config = dict(
    activation='swiglu',
    init_std_o=0.0464,
    init_std_up=0.0534,
    beta1=0.95,
    decay_shape='linear',
)
MLP neurons of a small language model. Each row is named by its layer, matrix (gate and up: input weights) and neuron, and shows model dimensions 0-191. Each number is 500 + 50 x the weight over its row's rms, rounded and kept within 0 to 999. Numbers have three digits each. A neuron's up and down rows have the sign that makes its largest values positive.
After each neuron's rows, "fires on" lists the tokens most often at its 100 highest values on Wikipedia text that the model never trained on.

L3.gate186:523479467540506496592462537566587545502484500519460554505440602508451480564583457453533553391462451468482481531507500401471449576464496585510523530521561492392416499530455422531457479546465482534512591437538505460512525583515511425550394425504492518452445440460485423491566451526470503452390514474562544425445561502522522461543618421469430431443485446520500404464412516483482488495520473583450484480523489490544522433491494387440485519446448514509445499482448550442468577481494457422498544379501447460566507565505443440540576571509560468599529551595556489412516473453464481468
L3.up186:467545443474502495600470546555616476440486522554549406489523563437491410460551506543554518447471496437408463519491513444474415537501459513439499443566556410424530489499556441507468503465521510578502535456507529469507525485477518379529449435512443510481410485489524453478523504489448558439432499544612513380509559466509525473467556437545474450477379394567567434541469500537516514544515552551450520482480512560508583509510481470424479414476508560558426454447556527523427552422452421498564467386532529444551473500501465521569634548516545534578480572571502460486523481452492474528
fires on: "g", "e", "t", "ex", "n", "la"

L4.gate275:497441560495494483578556577490435515491413533442573551463499498522466453474577500510535531550482500511419476533459483522400491543486522539484540516498458561470568413467462450507506481517426497527516600608452519567503523456490531494555408539499617501537507490518510456535500474493412438534499528493566516361574422532545438516555462514543488522502570559406468529482503502529458456514386463468483468496483408466613512567503444464543457562603525462454596529503599471524469530439494421501456501467480417469432474453529436558509352528424526540555415561511554481533496439485521509552
L4.up275:489529594500579477545387535532435451439459472560483511462539502499516512522537503512425518490477557476484389497511446479511586495524581488526594531466473474492560497486555526537456500448558532555467516517573480497435440516469381540515462522442606422506504534553566465455482512488496527448437539571500616446510460539559529491460548454491574529514563494518446488471523524497480502451434400553476499539490455495516537472470461451534490454605459500572517544560587418465520596415417510492455504415467453481564596480526472607488436467482506526541494528426495544511482571517575518469
fires on: ",", "),", ";"

L7.gate652:435453445477486579473541537544514472506467559489490491476493591472533438467545542493516473556468485424533598567523516574500461522524431457562534446490426343496484495499503595520435507466429500545554470507532524437454561527497509530616401531490552587545535529550510429555567503537537456496541493477456364441455640433473525566514507541411493430410498554424546526454386577426444459482477517473612543441518535494478439484531538484515500454443409382421458487467503532452497469520479541407540447530512475460521540509487457443486508463474436569399481530506509500430506542455584498537
L7.up652:438548419406482466430504577542477455464468559531455468500458545447465482628516515550531403479513515617489485464523453523498496445559488531603526451483539580504474501492418492532355473518478490568462462495566398378461516466492495620549542550526543464577490493511506437530566489574487440593472590498558520471487570466466535507439536528534444525509457530485499453534463491336500462340568547399366483521450587528406377567438516501522516549493470470546545544445490532561441438528460484514492487486552449476458557477518476507387588533536450469480572550528536495443496445490563506488
fires on: " ", " has", " ma", " ex"

L7.gate499:458471430526410459484460463517513495441475502498604416521452509381510386615523497525443480544517490485533535429500570500481574422601489438509402510472505533566538511503480490427425490484434449503618480510521439462569562492518489537414525525566533511507534573561570503525473539478425485524398492496521492464506640459511642607510528536484456471570505577520515506501508489508425546448511512511494464545490474460402509472499448460531557554533463566534485429441401483486558519551447554504529551539521607469512445469580427452463502541473451520525555498457532442483444547461637594515
L7.up499:516514469566463551505320491420568603485542524486523509506503485471483569436539479494490403472487381499474462417590406478469493522480443453484562521499533484504600487554430529415485550471560484571489474561491528480518567523471547504551504487427470484464502531459467504507458427572495476524592496565567412466529598434493538542482464476557584584472521465512500521553472488576493507529483499473542428527497453602514522495576494461507489502478533500471417530501439493534397427505553484534522563540494452511435547384494470521550540548510492490549448415625525507527539483409545555492
fires on: "c", "u", "s", ".", " T", " G"

L7.gate513:530516463489551498442461537369488509424440447496477446445439468495517563590379507492430527426577432592407507496555583567511542441551595531444547575526436432480501502535503462437516521504590597476528403554507567471433521559495553616515513567551517505422501437393487451478439440512498505448555600443556576463436511524522513620456445507489484462460496504586453464494426488501502439548508453512504513476489560597458594514580492536544509477550508528543526459564485506516546518526503510515480455541456509611505426531546514612555489573529546486467530525454418527611443533536510583496
L7.up513:368641415547492508519403482557559415517462514516566540477389507505442437455529534463436454500486485529543414440451470497537590486541526536460380562463588502525516475463500441485426461475491566475604483525494459513546507484514487501502462460581521517503418468471390465532541587465468430518449546417567558474454580500526520449438480482464400521481574543447429413524550530489484435532475497546538460419478531480510482530505503479558471472464519505436498505523435459511463488596528510492534525471596486594436426487443459573548579512535540555521567464458533458532459411409516517509
fires on: " a", "d"

L8.gate433:447529538528498427500516561480486464417446439489504507489562495598502563445471506474508500432531468420557532496582542528542391516443469475429440464507487501501503486509593474486441506502539555510462472541507380473463572548473465538550498534547486511428421532469612416577514544460535460448504565446454465379527577531653624489470547568533546452493444465547482483548410526450541452408543511453495486562407532556536546456525551521516508532529467456543593616527534571517424590457544473592466545557457508532364547626558437535564483435496493507557470483432421525507492532505523572471
L8.up433:540480497444562538506604533562478347513559416410463484494551488579506530448532476400581474491504499481436459433444479505469534480454545572505301470531488481491533491507474456573445489477461495464544451476403556507481520528553376493547496445601544484497337529498531527535567546475590563439623560459546482449527469480586545555526512516516496460427491488529460503465555603514458485522505555411480460531485539526587406513502460472527416497462539469459501492521528512589472452467470414509559562506500459535459487512506577448585515510553477520485555494528521551471475557615524524461
fires on: " a", "F", "at", "a", "er", "it"

L4.gate583:533360516499520485468435467529453460455440474489499471420595521554460545500550537517480547534480609526428498449552440542502570444482593599602482468439510489508525549461449467518451543539464529549483574548438533457472451509524526487498431557507474497443445436517543472483391483442519535538428551597503518506502492489506519495521499420588508448495560526500523518455451504440510537555419461414467411544505484522475458489471418450443452502562469520520481580390550396499472538413497482527440482485466389485583496418474504478477544502455488510463510426577580450462518419494530553460
L4.up583:535418566492461465544487584500488486398426382469463494384547496393456476452514586518445471524441515530465531544538434476547507464475590494513531431507468501581591538384529479559411518516505481533479512445523506529539454549501379537412488545520491462544565475519555483509573496530475556534461533562494538553542518575519447504481582540582433526522520562498546510509462457473473519440458506489508423564375557445480529450525411434514460479521483486467484560486624439481520545513523519479425471382577479460453423426446453540415491472530455494466445434439436471431563394507546460575
fires on: ",", " and", " Award", " (", "),", " or"

L8.gate421:510532509549574518462474494480534527510539528430421522467515489594535606575442428453549473466585504469436520428541421490466442455498482570561476494475443517481482441467545480557484544552563485531478425498475484496502536515478530547445533541526536466512554483574478484671651496434499562504477555488458425493520465579467602447553436532484471595537445557451443509477468494535495455465447535500488521420470651472539506527481461481499457519513506510458540519514449550497435559569384468590631444461392509508559540464527448515423436568582590467421556543523515420551428520543559476446
L8.up421:501467485600518413324384498502498439564484547501461450556542492485500480503525510496519420490479517464455480466537511530568402500569544419414599437483520455554593508522516473588503517490533512472552479495478567547399459484512533495506508532487539497532445389501524529467425536569514502525519504473499546414598441511425495510532493518444436482383566507428542469515512511452441538429548518483545541559533607641582521512495511519500467538473464552486471507462455516504487579437462600452467351482526525435487495406508516413615499583470570493455495508571378510451543559484497478513
fires on: "\n", " so", "d", "ad", " Ad"

L8.gate30:513476502510592523546500478526447529391558572511467473583608632529527506524470530511494438556466497473500465505487419360499572502556492532386497503524558436422462448466465459551566512407533537496445471558476518549465475497440572539582474518467492522493405537528557530530578469479536445499519493582529514434534537541578446633458562516542542452532489457485525548446515472460388573541415581518522472588558429535472590487516422620420403471581516518472527422505554553482549499420521462476566475477502388444422459467466512468424541519485515507469428436520397503566498558518504438485
L8.up30:546423528573498531486541547577572392585549540514527469488430455480533488474414583560455512622475530465564531506470542434531554508461521473507460496552588457503414527521549455461464564444477513431440461612435535494512502524524476514495485581492509541506528550428472427460573461495507520552480486526480543514523515584476480482474525450441573467505537493435484588432452465521500448561548380468409536509609399531524468506430521527511579570531444518613542515516514567476450533406390546566426549489377498499494563408417539468437409508470537511487510494498466511589410559449556481483
fires on: "ing", "ed", "ent", "st"

L8.gate266:476520571500542451495496558574448467576552459490461546534393547473490450443400462610521457514455476494558490502484493541408507493536493569518476462402521527463523529536514537521468529647510438399513595495555474545524648484448485486513428533474554569550518481530556518494592468442452545579536379531452534574552449494535589489390534533470533477565474406479550461511509499473472467386560480488524551492527420441463522491597495531434505457619443483513471443443496494489535485385483538498501505507427493483501563442589474573566517538494471480524500499528468497471587513412487517629
L8.up266:534418484497454473422495463540450528523489547420440511469488464386571494497529572462505500445540432496601591504623538631506488522451441481512475582521538594521541561499462579545569487449558521492473492528343514483520465478554431492539603419403520513470503548530510492391484403519486392480534438503546422538436527424529572551545477533513479561527532447472550548472508571425453412529530457472586485528430463500524461554520460523589411486499524492492551484513537540469434540502486448548443457538524530551468495432414577461522554528543472515439499539459508482507514440437458468464
fires on: "s", "o", "t", "op", "c", " with"

L7.gate375:487448425527503523567544478480558477554426551558440469521450436504478592516534503535496492523466558416588521436471497537448464519513485458519524487522463519616458485492455403514576425581480543545454446426520406450565454526549552544426594497527474534409472477539370517507499529424565460443523487567506468563534561481538508523563512555586553495507427534504501433504492508420459456468606413591496560429474514528531578515547484533498468496489441436435547535454531623405459467518507556521483550362379585488455532415476431483433520504466475488590490479506535499493519433472480560537
L7.up375:535548554584486474518501494465577447475516519418418504538478576532465447410543540477535527512404424556509511471554487545450508482465490514512539530479492452397496428487501502471540493513508455506457460563454526519443482511513542541482493543509315537502381489555470525447437431503512434509507428447558497458426496459457527542494517455460462501510524515518505442539537575461403443413614501518469535515535537575488513531548478560441444566501498384478591451454548528544491451481407460551457465505577438449399516474455505495541502476653478604559471547388472531509511419563533501487
fires on: "im", "und", "it", "w", "li", "s"

L3.gate629:535454470618447467487422472460529422440511456492597562535493524546518490467579510437530521457462461624421489471566377516529474612532475470484509506552598573459484481504595422553535521540469520498549523434493505587469551573532483484481466522521546501518466513501553455541514456531507560504480532459437534557582566599497581433509567535418505503519548456500473494563415475559467525482413521456476440461565576446515543594478464493556538454482503548579406581589537531471381477425592518537422492508398464480516476576440589499464515582502466534472518542522462418523543564416480506539
L3.up629:535435507571530491481327496438510478446420499509535522530506426491567616491610512438494539412453454493384481490529519445450505609537475515464516546551540497414542404582533466437519542514456497540497543462463566409473470477466369518495508541449443388527495528493564378544421498545510499536545523490466539521570517511524515530467501546442539519486518471495466479555491525590510504566456531412410416477523552459592577551489450435499551358544462508532443533536507482457395459419562522484470515492492428414544513562477499518479457596517471521506497559447483464474609497490533545520
fires on: "e", "k", "n", "ver", "ch", "er"

L3.gate422:471468540496563451492549477506537517477479447523496508509434495388445477477564517478418523519576479417447598371389472404425489545520493569476538492583482499573515523526491515545574467504511468559524372553537460539523486488500560477385514531418525502565488458439464485615573459533401646523485436437533557482492544576442491446422459437472485509446451507495463513473577439441540511581501569502443453437414512537584424520515592515529438396492511496510444506461379528459480544493473514529518503465534457472480542517538517443479474528544542418585517510456526418494440491488500456521
L3.up422:546482500493520535564486512546522432506548463505518489422483490472503418607616560453481519555507567450520586440404473388483594518581561603473507522526479485466484495537498557505552438448451485454486369528511475497484497531512585540487459473349472456468454571479518472620520458498432540537517484403413497536490548556464512474442525499518551452527554443581483556476474474525465471535550488498481454473362430505537432450520560565584417453514472588575533494455436466512464551533503441576447542496557500386480435499556472432529501402603487423548419490477498411599479490528539472534
fires on: "ly", "r", "e", "n", "ke", "art"

L8.gate467:483575541448521523488508460508425500573402461472495488536565521496532440475553542460492428503481610378544559507526476477491530503556506485470502537494381517467486475489561397612483536424504460572440461496510544501507552455497480565534445425449502545500529419488447551428440486550555413535584472550593604527487540486500433573491479552468464505508631439554530516482492502503503468415537485509435526431434498458523515543521517594528402440591521518551467492632464420492498485513534481504450518411485439473560516548478602460368413532470483445456494472553428529484498521479475494464
L8.up467:526525565542533423487556476577500484573532448481435550535544497500559410525424538475460509517583606519504431564503506428524548577592445492550484501489567447419480564467500401478483523498512523508437537540542496455506572461551488428487431518573540619518530525473435497492535527552536552511592475496502484515477541403531478476532572438451552539508473424523584560478637521496547448498485506458515485505485535455505520518626499549435503468504431477531525476541490539500484543390540508536505486560462436413492579506473544440457453520441502402453455457541449546563438504547557639486
fires on: "s", " in", "ing", "es", "ed", " to"

L4.gate379:601463600520466483505503603525449519468439479514537443424546523509456536458496470505442494509498446474410557536510569564434492465514546409547530521467447466556462325486471534468527423468483488470527560506524522499490553481574540554512562482494588551501487512450408472498465484425521435496478422584491551481557529513425531404418503529500504532402510472545464481523394408499472531433503526484447439435446439608579554531555456431558521500570456417462462509504613503479510536511490532497494541574365452460507491447442465472440521540492427547502539513452660573500506427550451483525
L4.up379:511597484484478499520453437458449480433521545542551485463455566611422494543464587539368468505543480477535578528409487493531504494461511454526515541445545489556477454502420539511542543462491517428505480543481456438392458442557465522470547424466493496567465477470455580479500506480475521397488542521557585494492495479447453483435468454513444505581426521525447436496628553490424407499588542543434469523466515546541531492536487486549621478560476581484521500463539486562499449438576565407524512468383567492483447412521526443510429448447514481606473438497526588464557527467402507517
fires on: " sp", "ang", "l", "ong"

L3.gate249:500503461480570521543450539448516515384516508506516469550478512442486479474485426500482427469536500536594558427557405515497495560480469516503515397482561506468526440481482548572496562512545533547523495508416383555597526413457466527462536416529460503497467412357523583536566495505525485579568542561402480479480413477535525454449503582560455494648519484549553437497552480492533502461498410542505479582482457403504493422522469471564531444541548592513539493477530523457475568582484511498506468491417522397522338535542542501501466498529496437465480484535460582557499492508542523455
L3.up249:547488473452398432535507528557508498502489541524453556471436547601518522491460442484407451499479552592503465489535447586512518473463524558569601423541454490474454522521559490515445499440578507504550465423537519452569516469470495474501547513532481496606535454561480464502506567449487561506559561394652513496546552443433414533385542422615488520556469492526487485444418560478471531526411588567529538486454483528489392494558552454486461498435517528406503499519532557441461489471542407524584467510521449524533565455471475537478620490489532457458501478441464458632479458499450468519
fires on: "W", " wh", "H", " Y", "we"

L8.gate626:508504474437542481559638492540501564461482435473445488436498429480574489446417521448544536518483556562484535500563522470461533498407505489546526514465414531454393426490470449538460506428571521559622488548500519525389519546409490499424469511475448523488492462464470463485591435455514540542498471612571427539502571482536498493487558442552491549490591359618542565498498456502482510411513497522524489418494408570460491508545432459486494491505526523557470492492421551455479431426477432536500552486487551492515489528411539518496484597500469524480526511537458504538525562430417537462
L8.up626:475514532562500490515451451554481550482485479478473510483534552408569415469404493481584436548428558469442510502477520399620476527491540595576563457594549471421605536470503544533540460478566542501547540495515557591475599530456524500525529347494449514455481545464393486542581470493485540556424479474503501502474547505555444446560571537566451594506548483497494556493489495549516457496491440520435502534488382534494474497513346491474454408517597513496507546465440470494530599446479510563415443458577499494539454446497548444435469515461588480436507505479470500561488485585470516450
fires on: "ed", "s", " for", "t", "re", " of"

L7.gate492:563494546519446498468431517511496509506549485487493510451467551567447550487479475452485536504571478452510455391523521503506576461509518517591552533467451348445472538545545560372536470519551526479519446469523555385470608589547473553533590526584466559464447474472516497451463554564358535505498468494598475464463543607498366555562572463478510492447488519451453522508445551489529453541533458501525496549485450427495457417501472506565398507542504571554464520480443471460482520568547439458578476583477485498639390444432546465509528574547494515499499375559485483607506472553500489512
L7.up492:508507473506556479517519581561493488455506506455547547526500553534541531371499497479476481587516401521587532601524524552491478514487546545543513495541486611427398398466468488448552496529471536547477543503537520513512443557537444500500524437472492412556519512485393498505503528486423504417490471530553473529436482535449436478439508483536515460512529550552487548493466455436515618483512532522561525454442457484507562623547379524437514475537455464498432413491520511427498424486422400462461572547505468566460538527553412459588536461489462530525593548439524543487423494413581497474
fires on: " sp", " her", "s", " a", " w", " gr"

L4.gate399:509542447546465445362508466500503526456520471489499511524491568446581502503519485530554475529563459440533446495486545464522485365499541527438400466520448555532503508501489484403483465479491409480489432550436503442483551495490470453522514535437418584474511511540554433472564481494439534450472502571466513385580452498481485548574429542583497425419560473445512512456441510511559502523458414519549455539437559510449472488524477474455596525490443482478549493426553589424443587500534426512547488515447419529487556457481552354467493444426537437476473525469417451481515512515519529513
L4.up399:535563481444448534556472572500449490524559493534561539478547458469560537541482486512566521580425502606540472497612520474565541395572571586555424487473486552473514455596533525489510482450425478384423459571495531516518571460546550447486505468618494471462414541514533459469527518448518526504523435546526483449530437538505532465544547543475480489451478449509556486516546512469596454495555485434365513545472506486455478517572493464495528504558530594448483498546545616541578582426600547397611468501468462565370499525482548520510491529480565462517469498537430492528477557490525456424
fires on: " as", " /", "th", " play", " played", ":"

L3.gate93:474525486464527436495588540519512495539519474585524530571457476492534450470462509446620462556642583450481523603527538458421535363542489533475494492602500515443473534635460494488552417530436431457387538531510538510534550463606474532512532499449449507507429476572500439531533460459504580413622501495597518519486433502539465497447570589443555455562499521534491509494572502586451582540494479447437482474524489586515581427506528424463511484545474517476576431485469557442545420586589460510480558478540443498520537552388539479508537468425587389596515451462465438563516424458513565550
L3.up93:499441505447506556503471555482494608469456564514502494467497508564559576538605618511495470461420437566439453581485499545560534543536533555473607437405425436416581473445547422536482448505435535465539571554460465468458536461465467556472515504533483538587486550442508408399550608437542462484461600512492426501491445508419495432448461482456459576493584506492448471538476552489493581494599469473472556495538513496530546462453499532496452591457455537463483465510514538494516516496439481573474429457549516436490484473473485465527432445616555552449485494558482527487564465498476442596
fires on: " an"

L8.gate544:552470532460562497551495552418459480483554522565478514472536501473445577538372482500479549526506505443519502550509472510547503476439460528478498498476596579491555632520545456492548483520489489465592505503578515496500461476552485466463397477502600512498464445556488434551477505572534492520466435567575540549532417554566584443493514489420510596542442535521428473480417505510537442487587570544482530508557590543579420531454476492547385436526544455468595535453444429469560463517555539391535442502483537556503554529588526596465519535563554523437489546496362468475484549580540456495
L8.up544:521498465490590519451437477523469494530425482509491528469537583511505558588470538537508539481495576473558503477500479496493472609546528455407403515424409517476491417463557506469453524452516445526580514464497505511558462497559462445601473539479584456470574539519457572496569483535358529523498421549658441437492406573478493467510500540432611450495530410585592473563457541502507530425572489501485466587505574479478530537525571494452393548481391576530589447450432540548475503464528511525460432465501535369487415513437476481485510567405630468408504470484515511551557430523522505453
fires on: "n", "ad", " so"

L8.gate207:469472584462438524544446482479545475423480473496538470553488556529463537492433476536447529473499549355501478519566527571609545503466529624507533598416500445439508370499469468547475572576456501499493465496495503529504506512499494498489472467498495467434525499509427601486543525445537478494505435511588518507530403412544488530465501534434454566492501450554550550562486545503472619520540514559454499587577564517484501487487548542541417446480524550487508517444538472519453493568538428424540410579503586449483424523487419477517576536443574577519398436535494546482508488472483505516
L8.up207:449490511424590599609518475470535535482538480446517517543585454580478536528494500505512613589484525502535429521589477527570529458371459565474493578478492477534545466502566520419484450455593512511441422482542538576477476547453343470526371519570393527519498456413498494447447449508462417540505464414456441510532520534464519501437432509497415485478404497643500609512510508552511573408503513507390523567517469489504498475525454454474423445495566538478478514607482491470510527444529401401531511531517579400465491504524515453554470570544449525467475477482455589548473547485517448415
fires on: "ri", " for", "er", "i", "per"

L7.gate447:501633508461493453525512507488409482535580527450412489447468532444448561428501516469537527481394472576473459545505503543524567549452448484378401514541461478461540496472460438467518470509525468496513481534467555419556460399479530479396537501533535404504491497412525425407538603600533495487540496514484539464457528592483542436514554476462440482605540520485496510445546545445471523493575544484545510505537526541558525536513568502516504426460441503535520509580502446469442566476569469478486503481617474392431537508409536475489503522504419463472533546424373537544547560603510540565
L7.up447:501488503482436438544487430467565532544486557497481523472567433480474506470469477491515520454319536531599429553531510463506516523494528530510425572541443521471442483481566437461561502512521468462517604500481514501515482415485513469446499465473628444501530523342439515487430525552418526542552560486394532509439478631497562378573567477521469525521545468539465587465459420467432514436494532398456450480494535427545477482552487349464561456518471534463501502516537487566496463419427486393497599470466429549530471601565475451528511597532480567556539456479402490521536452518471527439
fires on: "y", ",", "ba", "s", "ri", "ed"

L7.gate442:479472453509482441536480523389423502548473582426560450526414462446543490552480493510482527447455438456476519489532380565478520522566540509496529527587521494377413512457456491527512509350480519464530440576510467578545495588485636503500561522433605525506549412499485451498445395462521499510565431490474482455498499490469549528563546550485591491490497504545564448560546583472534565496593523466503410544475457460516470556524448508517439501432465481439495546496478580528459490541599565525538489444484520462471555460523546492455477543433478509506450552470491543494484490430403462554
L7.up442:452460541570500506523446450536495482480477472438583462528558599502453501514604511384458490516588470460501514469539510446562534488489518437653424458484555375561456441477536530542434568560384486559495507453479560434442466535460526457469502537578450433515398483590451538516440468569501486468442532492547446514524482402378499530449553463524456492442512437424563531471494484454582433506510471523491443527424500506542548544518609539446516452544483507507573534506514532569432460482486421435476487401566385504465508536517561514506474550450565483506612511514544496596497520486543540464
fires on: "y", "w", "in"

L7.gate343:484486533543458481498495476518524491421453478488509488434519560533541447496446513460457509401511555498550546507495495512506596420513407551433515503462590509469524458575515558407551491536504488595478426482503535516575498448501562478602461463541602475426538498548504453497545440453639410499551411453438481510526537470540486434533453519529459548418501539537557576427455543491529601492467471502552397592478552573504513502493445459454455576489562470541430499568553469437472447523595521470508459463418498462509645508580426493553574498577496542441446589448458605493533478453559573555
L7.up343:495524534511444515494511491513460501589537466443463631592510481414460472468509552602452543381450585426446452536508557542470601469478494515475515457430436465542426495515552515489456445481493589478465541433525524455456510538447533490487476546460490452471532435520475530563524491452562500441510431459515550545567413468545487570429489596508470464466430463607560514610494610508548461574592450468524485498477498419437446530479533450470502490428509431501573531532486489495427515532482544419489470461482495498452537542504412483624530521540448536493453442434464485501460456413438502523
fires on: "ri", "wi", "d", " Pri", " new", "i"

L4.gate432:507592539509437430478460498456526545500499464430547606519526440489519588472497471536429495460507483475431554579571457500546507491578462485559527497435442544447591470479616465425444532495433541439547509535525490502482555455492436427534468469552458504515404562576516460455522436531426489414513596580511476471545451479439625553527528502499534510477544523381436529509530588564442560498426483470504512420483606480506494587491472544494466551555529506547542533496501539426436518389500479450488523463439530589598542473505537470566503447420535523367436455457547463362520528575472550482
L4.up432:451488476453547515464532425491556565545478437558520543499480453503567532524500539492463487530484519525566491511561493350553485464478492563488519467506526536480501473571592496440582554472522606434536475615529456479552513473482462430444539488508532410490447539531407479479491488533473553442542556516434543518503401493467545421378460488449540483556524401559519549555513530564554525499446514501492476492417526499526452530483457481375586522563474519473493492492478527450529495494549435543429416456555440463515568498438487488611548460568448443512429569564577508416485520527474533563
fires on: " as", ":", " ch", " comp", "ct", "ance"

L3.gate439:464447478544506492503495503460479462419523406547543541483481412466547427521442574493475552530477538469507508507486537522553521520570515422431592560396492399511511503515545515500578510555558464546520414432468488553519479500501531478580409466452490536471554495485473443579550562535493490470485564437448469551551473463410441398529665487556444486386481431545424441552440394534536484502525487622536519590529508475471560467522518549404477501534593559517495410526594515472493545520468556475454445463475480481543425513486513454535464491546489596496451535500560517447469516464549467527
L3.up439:517444471541514393434420466530441458508516515505526485415481423435512513544499595505502477482524457462510475502496501484551543526547510430457525542407464482517462575484581600564505511542599474510510415497480528517496463479464518548574371449458491484505484494505513450580498606538480489461480496429446465587578485547393437394532631494543458518422505501489494487554419412518518421535470512575479550612488536486425483575496549482404534532543544529532515411528543532513421576483471528492480523527519440477533411544475523456622525446571470568486475508564494493446512475498562464505
fires on: " San", " West", "ly", "east", " (", "west"

L7.gate132:458463484426509524484532524406447477403463570535518527456479474572441453620435570453537437600466535532504507373423480509501453474521470571576470386528564504564518439468527533527568436540560454534510499435468496439537506507492478578515542455392465533457485490435551451508479473514551464540565422484494490504575486547509475551489496481455512478465512610506442555571478554522440539438484553555449565513469554491444522471479497498517445463549524525514597479527466493482491517498415493412379407413494401494526541505475459514497406560532418538548524505585488474578527537542468403508
L7.up132:559451580527470509500424488491539450509424494486551516408530444523551571518413501469526438520422474466447407452495487492529463536533447417427525535489566460577563403546533551455617547477517447506447507500510552478496416452580561556468527547400486503431425494446504456449601481553523475489522550586508550388441493568469479626505589510496568529586563469567498583489513472486472461509588572449481505504589486551598574434465445443463554435535552408508564500444485460496469462431485546554567494556522602554526475451486482449439526495434485456580451481588483474493633566481469583521
fires on: "ing", "bu", "mo", "it", "ic"

L3.gate213:425487492564474489464522413423497492482508484524478526568539476540439519430543463440456566610470390451484556590506426495437449510502575415489419524493568495586436516520446487428506453556387422581511608530420521531480471483398462521413536542547529465445466566497556589467485418568490536535482502496540507548448560538443485479473482533454518558516555554571475538555474496542579543606587509566334480432498391435573518509528520465481402513485493513539463483501546520537505482535487516467434493568568467504515502551490484494456652448567536552593474509480481473457530384501483543528
L3.up213:533422575523608547524505491526506505500476448470562535419517551476446502545519570443587489508568437453478450535495458491517615573471523494522429530533512455513536475569551391501472525438502475427488549519455450505468453511457467561470524472513587462564472491456380511486479529484495431493506568459518499493566505519485435571502587466469619453503473474569527498534512544419483478613502460469407451508433407562491494507487444568470518443537399493463414558501494577565358510473533490519508507487480578419560440540436494512558440489522460451537425540390512562574512464461543523510
fires on: " was", "r", "ly", " Order", "ian", "d"

L3.gate655:620553534536598542465520595417507456513497488570406435529525527591441621530487459567429526559528515567423443437474461465550541518492534544445477534534509457506590534592510464522437476607517538480515491515552387503502480486487505547518550578601443469531502532528468587450532483519475544498461498479431487442553539570476509550430526562525451547506561532485509434433553393450529510395530459591444533551519551622580538477498553471577507492485485503509563516447434476534543574577593536451462543468550575576510448416499485523505535473488520517563541506522427552535474591482572488437
L3.up655:506457577445518505489480415418509491487521529526396453531468487505487515468463475520502525479457475490479450546496424475476534590572507612453463518538548392478513523581610461451485494506503453562490547532497506540512480542507471510497588405679538415466434578486515606453438537487507551459478503506445469558456538514518532484509585570507525448537523575512582462501475455533516483594509539501472459501506569590580585547531591502434567630461512565457467565493502547529549481547564504423565506409516528567539551524613509608531598498528508574532538481474470617474515533501506510427
fires on: "ed", "\n", "s", "n", "e"

L7.gate563:510510484500463521602470538452545516480460466503484509499468525510484552513473536478458422570543492460597519558468486489413531520528482536469506473507506495496599424492555529524531552546488583461493489586563540509456435511526476496486508534473493482611502531509488482457473555470491558484665501459495589540482333435578499488472510529559554441450521441503522425442559565593482544478489387544342469392541453537544573494588590453497530470511500485535536508529534471549470453477484488578475597514447562490588602385500515593423537515552482559490444442514536441561452569437456584523
L7.up563:560484438541515471412448568469500512478536565486400491530587498473458508482523378579520440544443533481454556513547478633477529524508502510548481430418611500482495486424649470536517479538420403507540502554555428493478554441480517496459442542458556479540445492524507507528446490470385504465421519541543518503492491501392484490549447496477434515488544533460507465595470507451471577491512491509521474455555527643546558495453501597432497472447480588477552490563548614523540505439527472577492545536533388523456408487516447533406404467508464484453493497524517555549482567493457598470
fires on: " with", " a", " an", " con", " released"

L3.gate520:515503459497482502462526517457557516508437489490549527540582510501448572484459484553609497561528458474567533507492608503507515442500568558449490481443533428486583483568478545532597493519532465557546445460516534402474533610509524497498475585535465541439540442518436501496507592462539525457463450423524576415481527486500524623547471473475446533536514464458598488426542524448585553446552482504498564512488494505546553502522624495445559425449485467517524416483538417534387498463553460507460432509502566378469509539408587363530499535552489554430472556485462612534558535529546402506
L3.up520:492542502544536463584422493446609551478385455481527503480577439441464502473400423501378478470480467444490521393552517466518516474518433494479487474542591501538486463519492347505629537502456506493522484512450460489535509539521501505498607534488459494487584478526470435475452448591439509497506610558552414433526519507496518650507497499485511515580498442481507507488556471453473619509551454440440483415470439466464497383478471521478517497552577423504585449517525518531498476560518526388451416525478431444513482549462442469468434569571511439532461416552441484505523569488541551438
fires on: "up", "ing", "out", "ic", "and", "d"